Weights of a small transformer language model.
Architecture: LayerNorm before and after each block, rotary positions, no biases in attention or MLP, tied embeddings, capped logits.
Training: a variant of Muon for these matrices, 4493 steps.
MLP neurons of a small language model. Each row is named by its layer, matrix (down: output weights) and neuron, and shows model dimensions 48-111. Each number is 128 + 32 x the weight over its row's rms, rounded and kept within 0 to 255. A neuron's up and down rows have the sign that makes its largest values positive.
A block is one neuron, or neurons of one layer that tend to fire together. After each block is what it responds to, as a language model described it from the Wikipedia text at the highest values.

L7.down116 [ 94 147 140 118 159  73  99 131  84 156 177 141 110 111 129 159 185 164 184 158 103 132  28 116 117 191 126  83 160 106 124  65  88 183 110  88 133  66 111 160 121 106  99  79 122 191 118  90 131 142 163 154 117 103 104 142 157 121 194 122 169 159 170 161]
L7.down145 [137 148 101 114 136 113  66  94 148 122 134 182  90 168  77  88 147  71 139 171 127 186 158 131 126 146 104 132 104 168 106  59 134 115 100 118 180 145 155  98 128 120 140 112 162 104  96 159  81 171 173 169  92 185 124  86 149 212 154 161 152 126 139 135]
L7.down244 [ 95 136 129 144  96 191 125  90 129 134 130 124 135  63  87  88 139 126 124 223 153 146 141 119  76 121 111 138 120 116 139 148  99 131  75 152 176 137 123  76 128  79 102 123 141 101  85 137  77 101 112 131 169 112 112 103  99 174 114 136  86 117 138 132]
L7.down301 [139 156 126 124 126 146 146  93 149 113 128 144 104  80 130 133  77 116 179 159 106 135 128  39 118 168 146 112 124  77 237  96 114 174 155 145 104 133 137 132 123 154 106 115  72 178 208 123 182 124 104 158  72 103 156 144 140 114 121 136 153  73 150 120]
L7.down328 [172 174  82 124 118 115 135 135 109 174 132 166 145 170 152 146  60 113 119 137 120 158 117 143 136 162  96 168 137 166 104 131 142 125 197  91 140 104 127 101  91 197 173 158 108 145 143 142 146 125  98 148 130 132 212  69 129 122 104 129 145 117 141  51]
L7.down350 [164 135 107  96 104 173 109 119  89 112 164  49 108 150  77 151 152 155 139 146  85 121 146 156 158 133 139 143 149 205  72  88 130 164 144 155 127 177 121 105 174  63 115 120  94 104 160 145 138 140  98 122 113 162  76 202 107 137 146 164 113 111 109 189]
L7.down389 [138 123 158 169 117 121 117 162 102 172 125 104 130 152 177 118  49 155 208  95 169  89 179 125 163 174  69 127 119  97 191 101 103 195 124 187 100 153 180  53  89 139 187 140 120  96 131 167 132 133 134 160  95  83 102 125 117 104 129 129 135 141 125 102]
L7.down576 [156 167 164 189 101 131  91 113 189 110  83 163  90 113 135 156 104 147 157 123 116 202  97 146 121 133 134  93 185 133  98  64 148 165 116  98  83  93 117 141  76 132 128 159 104 132 113  86  86 102 105 136 103 138 142  77  82 138  81 147 146 200 120 118]
Separators in score lists

L10.down174 [ 94 142 151 142 173 124 101 132 169 126 163 143 139 155 108 179  99 106  88 116 139 208  90 134 110  92  95 131 125 104 129 147  85 147 103  95 137 130 158 152 182 127  88  93 101 118 126 131 168 108 129 132  80 129 104 141 109 143 133 141  96 106 171  76]
L10.down325 [150 105  49  38 137  84 145  92  91 174 107 149 101 100 125 140 134  74 141 169 202 110 123 105 171 107 202 138 136 114 123  96 169 146 164 136 140 125 135  63 121 112  92 140 186  68 183 184 155  90  94 147 150  83 112 136 147 133 129 136 115  97 131 178]
L10.down346 [168  81 126 134 130 135 123 107  98  92 145 173 185 106 118 134 108  96 152 159 125 203 117 133 138  97 131 114  62 180 143 141  60  90 103 121  90 182 147 189 179 151 108 109 181 109  89 100  78 151 103 106 156 159 115 137 123  88 109 132  94  91 110 102]
L10.down519 [145 167 126 174 133 148 142 156 142 105 165  69 103 130 161 141 153 114 121 110 173 135  68 145 116 158 124 141  94  81 202  89 131 194 134 213 140 132 148 146 107  94 139 154 192 151 138 125  72  83 119 116 118 115 128 124  83 125 112 147 137 109 166 109]
Sports table separators

L7.down170 [129 144  76 121 118 145 146 156 131  90 151 120 157 140 140 152 121 132 139  30 103 123 142 147  89 146 190  99  78  76 102  92 107  98 164 161 169 102 133 155 109  80 138 178 140  77 109 119 140  70 133 112 104 113  88 105 120 177 108 139 131  90 104 124]
L7.down175 [173 159 112 180 150 176 167 122 154 138 143 106 114 138 142 167 163 143 114 100 133 170  92  92 142 156 194 154 116  80 196 167 128 156 141 145 134 117  73 132 134  48 138  73 113  49 119 146 130 103 176 132  90 137 145 154 102 129 120 126 130  70 135 112]
L7.down402 [129 120 129 155 137 122 115 118 145 114 124 162 113 134 161 142 145 102 161 139  97 139  83 163 140  96 123 167 130 133 144  56 178 140 123  74 139 185  96  68  78 196  98 152 141 181  50 108  79  57 142 140 111  91 206 142 131 160 155 164 169 122  58 127]
L7.down439 [ 52 118 128 117 168  57 187 100 123 140 119 138 142 117  85 127 142 123  78 117 172 146  70 155 141  40 105 129 109 116 130 123 131 101 125 151 170 118 115 110 105 154 112 124 189 153 170 102 162  84 169 128 108 133 123 161 135 161  97 114  74 135 131 124]
L7.down450 [148 140  97 101 131  76 163 163 102 123 169  88 139 146 122 152  93 201 124  92 134 134 161 108 124 178 106 122 166 158 129 125 189 103 149 138 107  85 177 173  65  88 135 191 178 166 148 139 115 127 141  91  36 109  67 139 135  95  81 105 141  77 136 175]
L7.down489 [155  95 165  80  78 141 122  53 158  93 217 176 120 130 168 148 124 138  85 136 101 153 109 113 215 161 126 141 118 132 131  83 104 160 123 101 116 154 122  96 100 132 190 154 152  59 100  73  67  60 118 148 123  75 110 117 116 127  89 191 176 147 147 123]
L7.down500 [153 128 142 154  94 144 127 121 156 131 126 144 114 118 121 140 154  75 123  95 102  71 104  94  84 174  89 129 140 182 113 150  91 113 108 168 134 134 134 110  88 121 130 111 118 160 174  80 120 169  74 133 180 133 152  77  97 122 128 162 192 130 105 196]
L7.down520 [117 119 191 113 109 155 151 173 181 160 151 153  94 116 130   4 120 163  88 103 127 109 139 137 110 124 136 119 115 160 133 144 137 138 152 171 180  92 146 109 124 124 124 118 168 123 100 110 132 159 119 141 155 126 154 178  80 142 127 142 106 110 182 137]
Mid-word fragments of split words

L8.down110 [ 89 192  98 100  91 149  52 177  87 127 111 141 122 117 182 109  53 151 113 131 141 112 115 160 134 134 145  98 124 149 169 158 126 163  90 159 203 137 132 102 136  96 146  42 149 131 102 181 184 108 119 180 131 136  92 139 119 113 139 130  92  85  89 147]
L8.down251 [ 95  92 103 134 140 143 154 125 168 155 130  96  81 175 154 153 155  92 125 160 118 184 126  96  94 137 104 130 109 111 139 117 105  94 162 133 114 107 141 123 104 106 146 122 199 125 149 189 162 166 154  91 111 165 111 123 131  91 106 144 100 102 123 196]
Postnominal linking prepositions

L8.down190 [128 203 114 120 111 102 126 214 115  58 102  78 129 133 173 135 177 119 163 138 128 118 174  92 128 127 108 189 154 126 145 137 102 137  74 149 145 108  96 147 151  94 147 134 139 166  91 213 116 142 138 106 173 160  93 128 163  82  69  75 156 126 135 198]
L8.down625 [152  84 184 121  87 126 117 132 172 141 140 140  67 149 138 152 156 140  97 158 103 123 145  62 113  96 201  97  69 175 173 130 171  79 117 171 199 120 143 133 125 155 109 122 170  99  92 169 143  72  35 145 167 114  92  97 129 110  89 119 122 143 134  83]
Verb inflection suffixes

L8.down552 [157 154 118 136 150 106 113 145 134 123 112 102  96 140 140  79 106 109 173  98 127 126 104 153 125 105 169 131 138  53 137 126 155 143  80 126 143 169 118 131 133 122 124 120 116  66 171 160 142 150  82 138 101 145 160 148 103  87  80 132 155 116 134 125]
L8.down569 [178 149 211 119 133 149 133  96 154 163 129  85 125 130 140 170 123  95 130 147  78 162  88 129  86  84 118 159 138 130 100 175 142  65  98 107 142  70 166 129 155 152 173 164  85 100 128 126 177 113 159  67 120 120 157 148 124 155 118 116 147 103 114 132]
List item separators

L10.down121 [140 198  95  70 101 116  92 148 129  94 163  28 121 113 125  99 133 163 154 195 102 138  70 110 177 138  97 185 104 130  76 187 123 102 105 172 155  90 115 129 106 127 116 136 117 125 113 178 138 151 110  89 165 129 171 131  85 113 130 169 166 120 154  80]
L10.down149 [120  99 100 187 110  79 128  86 170  69 108 110  93 149 115 152 103 112  75 100  86 124 153  70 158 115  79  69 106 142  81 131 170 197 166 114 120 190 124  79 151 144 146  78 159 144 163 146 143  99 177 182 132 129 107 105  88  51 127 212 132 189 152 147]
L10.down303 [177 111 129 143  87 133 120 130 162 147 102 142 149 182 138 100 163 132 137 110 170 123  78 112 133 186 117 148 161  73 156 168 147 134 140 176 171 142 110  94 115 140 140 157 128 156 119 106 147 195  96 156 137 123 139 142  99 167 174 114 108 169 166 168]
L10.down350 [ 56 118 163  46 154 204 164 113 118 151 109 119 140 133  58  82 140 122 167  64 118 104  79 140 169 158 126 186  89 169 144 121  91 100 125 173 141 122 150 147 171 149 140  97 152 101 127 152 142  75 120 128 163 104 120 166 105 115 149 138 126 104  96 104]
Mid-word continuation pieces

L8.down306 [154 112 161 120  67 121 133 115 137 118 147 110 130 125 117 139 114 106  87 121 152 134  96 111 109 149 155 108  61 123 184 135 122 169 157 139 109 133 138 130 121 110 101 133  81 111 105 190 141  88 133 127 165  98 112 134 109 146 107  98  84  96 124 177]
L8.down357 [183 140 158  93 137 143 156 170 141  96  82  97 164 103 166 101 138 208  79 117 135 109 172 133 144 110 153 132 181 143  95 166 119 112 130 115 139 122 117 115 139 117 143 128 127 140  97 160  64  80 131 139 117 108 153 193  93  72 153 163 183 122 181 119]
Table row line breaks

L7.down172 [142 144 167 165 138 111 118 141  85 114 131 135 114 118 135 146  88 185 122 130 124  44  81 128 193 150  93 109 169 181 180 146 104 125 148 142 112 104 112 125 121 186  48 149 152  77 123 112 161  90 138 157 148 109 160 151 132 151 126  89 128 109 125 121]
L7.down178 [121 177 120 130 120 196 127 131 103 103 134 154 137 131 164 153  90 109 107 137 100 106 103 144 163 228 136 119 168  92 124 108 111 196 125  94 122 186 120 140  94 107 142  54 120 137 139 165 128 115  64 175  85 123 102 125  90 140 179 135 132  84 178 185]
L7.down264 [ 85  56 149  91  99 124  43 149  35 116 136 127  84 122 152  80 175 120 115 129 149 149 164 136 105 132 100  96 206 125 103 124 163 136 132 131  94 130 175 132  92 185 168 167 153  76 108 139 123 113 144 134  90 186 146 151 102  90 120 133 154 114  99 124]
L7.down352 [ 89  79 169  79 133 111 150 204  85 139  96 122 122 151 155 156 134 140 182 171 132 151 130 137 138 155 115 115 163  94 190 127 118 167 167 139 133 148 140  75 109 150 187  96 184 103 150 114 185 133 121 121  93 227 139 129 131  81 127 140  68 167 131  72]
L7.down387 [109 142 115  96 113 150 105 105 130  93 152 126 113 122 141 145 172 111 130 131 103 140 102 107 154 144 134 104 174 109 118 131 116 137 144  99 132 122  72 112 164 173 206  99 140 136 141 155 135 124 154 229 150 198  81 136 121 142 123  90 166 135 107 120]
L7.down417 [114 127 149  66 168 159  87  97 124 127 147 127 176 176 117 219 142 162 106 129 138 102 145  72 145 116  92  92 144 114 131 118 119 175 131  99 143 127  93 116 182 124 144 130 123 199  97 137 108 108  92 128  93 144 169 142 107 104 124 112 173 111  97 123]
L7.down507 [108 112 105 179 126 141 163 179 155 107 123 129 133 142  76  98 155 162 135 171  92 159 104 145  69  90 133 145 158  92 142 121 127 154  76 202 182 149 126  65 136  95 110 148 126 159 109 167  72 104 141 164 113 188 121 119  84 128 163  93 140 118 131 169]
L7.down530 [ 97 199  98 139 153 103 132 149 106 107 123 153 115 158 131 117  96  93  70 216 139  98 130 141 173  95 201  90 134 139 144 102 162 113 120 103 106 100 111  54 163 161 113 223 116 111 121 113 111  86 125  87 132 174  91 156 150 177 152 199 159  93 135 123]
Preposition "in" after nouns

L7.down1 [140 128 118 188  97 109 151 141  99 117 198 109 111 108 132 145 110 185  96 123 160 124 149 173  91 102 144 134 113 177 109  87 105 126 104 124  89 110 204 120 145  59 159 170 116 141 153 107 182 174 132 106  91 122 121 114 119  89  95  94 109 117  95  78]
L7.down85 [147 171 125  97 156 124 157 118 144 181 164  86 106 110 154 167 133 133  70  88 115 103 110 171 100 153 182 123 182 143  87 115 177  68 137 105 157  58 165 158 154  96 176 148 188 162 156  93 122 113  94  77 104 102 182 154 102 137  78 141 144  88 183 125]
L7.down155 [144  63  91 110 173 171 143 131 172  91  91 119  96 131 143  62 164 138 117 147 133 161  69 150 106 167  88 122 142  66 115 136  89 132 114 172 143 139  55 129 120 107 153 195 143 103 189 101 129  84 120 137 136 169 130 115 139 161 156 162 110 193  95 164]
L7.down156 [186 138 104 157 156 114 184 107 132 103 150 111 250 162 146  83  71 133 105  77  78 142 185  80  83 114 141 138 111 161 144 163 137 137  85 162 144  92 123 134 102 137 180 136 140  73 191 130 122 135 147 147  89 116  76 164 106 134  76 120 148 135 138 112]
L7.down240 [139 115 182  92 152 198  99 128 120 180 192 112 128  44  97 107 122 185 135 132  89 131 107 139 119 140  92  90  61 155  97  78  61 147 107  85 110 127 142  60 132 137 135 149 135 132 147 109 143 133 169 156 100 123 156 202 142 111 104  91 143 132 155 120]
L7.down259 [123 106 139 137 161 113 128 188 107 168 182 152  90 110 105 192  92 164  95  57 170 137 152 116 122 136  86 147 224 201 115 116 124  97  93 121  70 131  91 117  95 166 115 146 170 131 167 149 144  78 101 128 133 182 119 121  98 125 189 154 150  80  87 101]
L7.down568 [108  55 127 202 162 134 131 143 184 103 148 224 149 192  98 171  96  86  77 140 133  96 145 157 168 107 134 125 117 120 152 171 128  77 154 165 139  90 114 133 122 104 135 166 121 106 118 144 107 182 190 126 129 168 129 120 194 144 149 107 167  52  48 158]
L7.down613 [ 86 131  91 137 150 126 172 176 149  81 159 153 108  83  88  93 106 118  85 131 108  95  65  93 164 128 167 103 172  80 167  43 132 144  87 169 115 142 124 138 164 107 150  95 101 151 136 136 103 109 152 133  96 181 125 177 101 122 162  77 136 109  90  96]
St word-start piece

L8.down78 [100  66 148 106  70 165 132 167 189 123 109 148 165 184 106 161  93  95 141 106 150 141 106  99 113 103  88 175 149 122 147 114 120 126 100 189 172  86 115 161 150 107 108 135 130 141 116 110 121 107 118 139 107 174 196 124 115 191 155 156 151 130 124 115]
L8.down627 [218 132 129 116 144 151  75 144 166 173 160 136 118 135 121 117 122 114 180  92 152 124 105  83  93 115 114 109 124 140 107 172  99 154 104 144  92 123 106  85  71 114  92 127  63 130 150 107 127 104  96 150 144 139 167 176 117 192 123 173 145 120 116 116]
Word-initial "st" fragment

L10.down182 [130 150 110 129 159 139 138 109 116 143 111 157 110 129 119 143 109 127 112  89 175 147 136 122 130 118 144 122 118 128 100 138 179  58  63 123 132  91 189  66 130 144 110 103  66 152  56 214  78 160 132 145 117 136 171  91 119 138 141 139 119 120 166  82]
L10.down248 [130 151 141 102 122 151 150 173 127 120 153 188 140 116 133  80  90 112 118 119 147 132 161 129  51  74 141 119 155 120 150 158  84 126 113 177 129 103 144 129 205  76 127  93 123  75 144 125  62  98 162 122 132 135  89 171  77 112 111 119 115 125  98 194]
L10.down280 [146  96  98 119 127 123  87 159 102 139  83 122 111 180 169  69 153 130 116  64 149  78 134  70 153 160 157 170 177 126 140 158  60 154 128 125 171 163  87  83 104  82  92 145  87 143 169 139  80 154 193 111 137 102 149 153 106 176 155 126 161 114 138 140]
L10.down343 [144 172 161 104 125 140 162 179 129 121 159 115 103 197 140 165  53 118 143 110 135 110  98 135 113 133 139  93 135 126  91 124  96 131 108  92 111 179  62 157 125 191  79 110 177  65 142 152 122 119 119 147  69 112  73 155 132 118 123 145 192 109  94  85]
Split word-start fragments

L7.down75 [122 121 134 173 197  95 132 132 137 141 142 165 142 152  94 176 144 138 104 135 142 157  58 185 140 126 116 106 101 108 139  99 160 155 126 123 176 171 112 124 188 133 164 142 101 125  86 185 153 158 116 159 155 129 130 138  63 137 131 126  38 150  73  86]
L7.down78 [138 145  85 151 116 116 130 128  87 138 116 153 124 217 130 146 201 132 162 116 120 148 117 102 135  97 164 173  86 118 171  60 125 142 133 120 126 130  86  86 165 128  89 146  47 119 128 138  78 116 186 127  63  94 100 168 113 125 133 161 156  72 157 156]
L7.down174 [159  78 111 115  74 105 160 160 112  93 104 171 157 138 105 199 132 107 172 160 121 128  97 136  67 102 175 115 167 124 124 124 121 161 155 154 129 124 169 130 178 127 161 134 100  83 121 176 146 151 132 122  88 125 132 185  31 156 181 115 106 126  49  97]
L7.down225 [151  81 135 173 157 103 140 172 127  79  58 141 104 146 145 152 142  88  89 199 135  96  81 131 132  94 158 172 144 184 129 131 110  96 147 110 130 167 106  61 105 155 109 145  80  87 100 161 100  94 170 126 151 136  79  89 119 177 145 146 146 117 102 138]
L7.down306 [126 170 198 113  90  88 164 188 135 119 136 108 170 110 162 163  65 173  83  93 181  85 103  95 133 142 136 165  96 199  63  40 119 108 104 158  96 198 124  38 126 117 142 115 102 120  95 177 113 115 155 104 107 140 141 115 125 113  78 124 134 101 147 195]
L7.down392 [190 176 118 127 125 173 160 166  88 128 165 108 101  86 140 118 126 145 113 115  49  73 109 142 174 122 168  86 114 116 193 182 135 154 114 110  75 128 146 125 175 107 138 103 118 121 126 103 165 149 138 128 127 142 111 148 125  92 180 125 143  86 117 113]
L7.down409 [179 184  98 105 111 167  84 143  84 120 152 103  64 123 101 116 116  94 130 116 143  87 143 132  99 156 213  94 149 104 131 110  94 150 106 185 152 110 101 120 177 177  75 212 154 166  74 176 165 137 114 135 145 160 196 159 170  73 149 141 130  96 139 183]
L7.down623 [191 116 153 146 143 149 164 133  94 156  81 143 114 166 153 174  81  89  89 115 158 154 130 176 136 165 105 111 122 125  86 146 111 180 172 164 154 146 112 138  46 134 153 109 135  70 136  99 109  93 154 150 138  99  94 168 123 169 108 102 114 131 149 171]
Word-final verb suffixes

L10.down69 [133 168  83  96  75 158 114 126 128 151  84 161 148 121 124 109 109  90  89 125 114  86  93  79 187  98 133 102 173 140  92 109  97 143 110 119 110 181  65 130 107 116 155 181 117 132 189 154  69 159 134 147  81 151  96 135 141 131 103 117  92 134  81 149]
L10.down86 [130 159 105 127 141 124 128 137 132 163  89  99  89 127 178 141 107 106  95 154 133  74 130  92 132 118 141 138 124 157 124 175 110 152 121 129 130 120 145  91 116 206 155 155 104  55 141 186 102 177 140 194 123 121  62  96 110 156 128 126 103 114  87 198]
L10.down96 [155 135 108  70  56 131 132 136 123 118 147 121  72  93 112 136  81 131 103 126  77 167 183 171 128 159 131 119 142 139 172 119 211 154 111 187 177 156  83 165 175  85  79  93 149  89 150 141 142 134 115 130  73 143 133 164 128  88  72 110 110 135 130 167]
L10.down582 [201 177 127 149 124 161 164 132 128 163 146 129 146 138 132 135  79 148 147 113 175 107 148 156 148 111 101 115 125 134  88 120 127 155 102 203 114 186 110 169 126 112 131 132 117 144 177 143 107 177  92 155 174 129 194  98 149 118 101 195 166 103 120  62]
Mid-word prefix fragments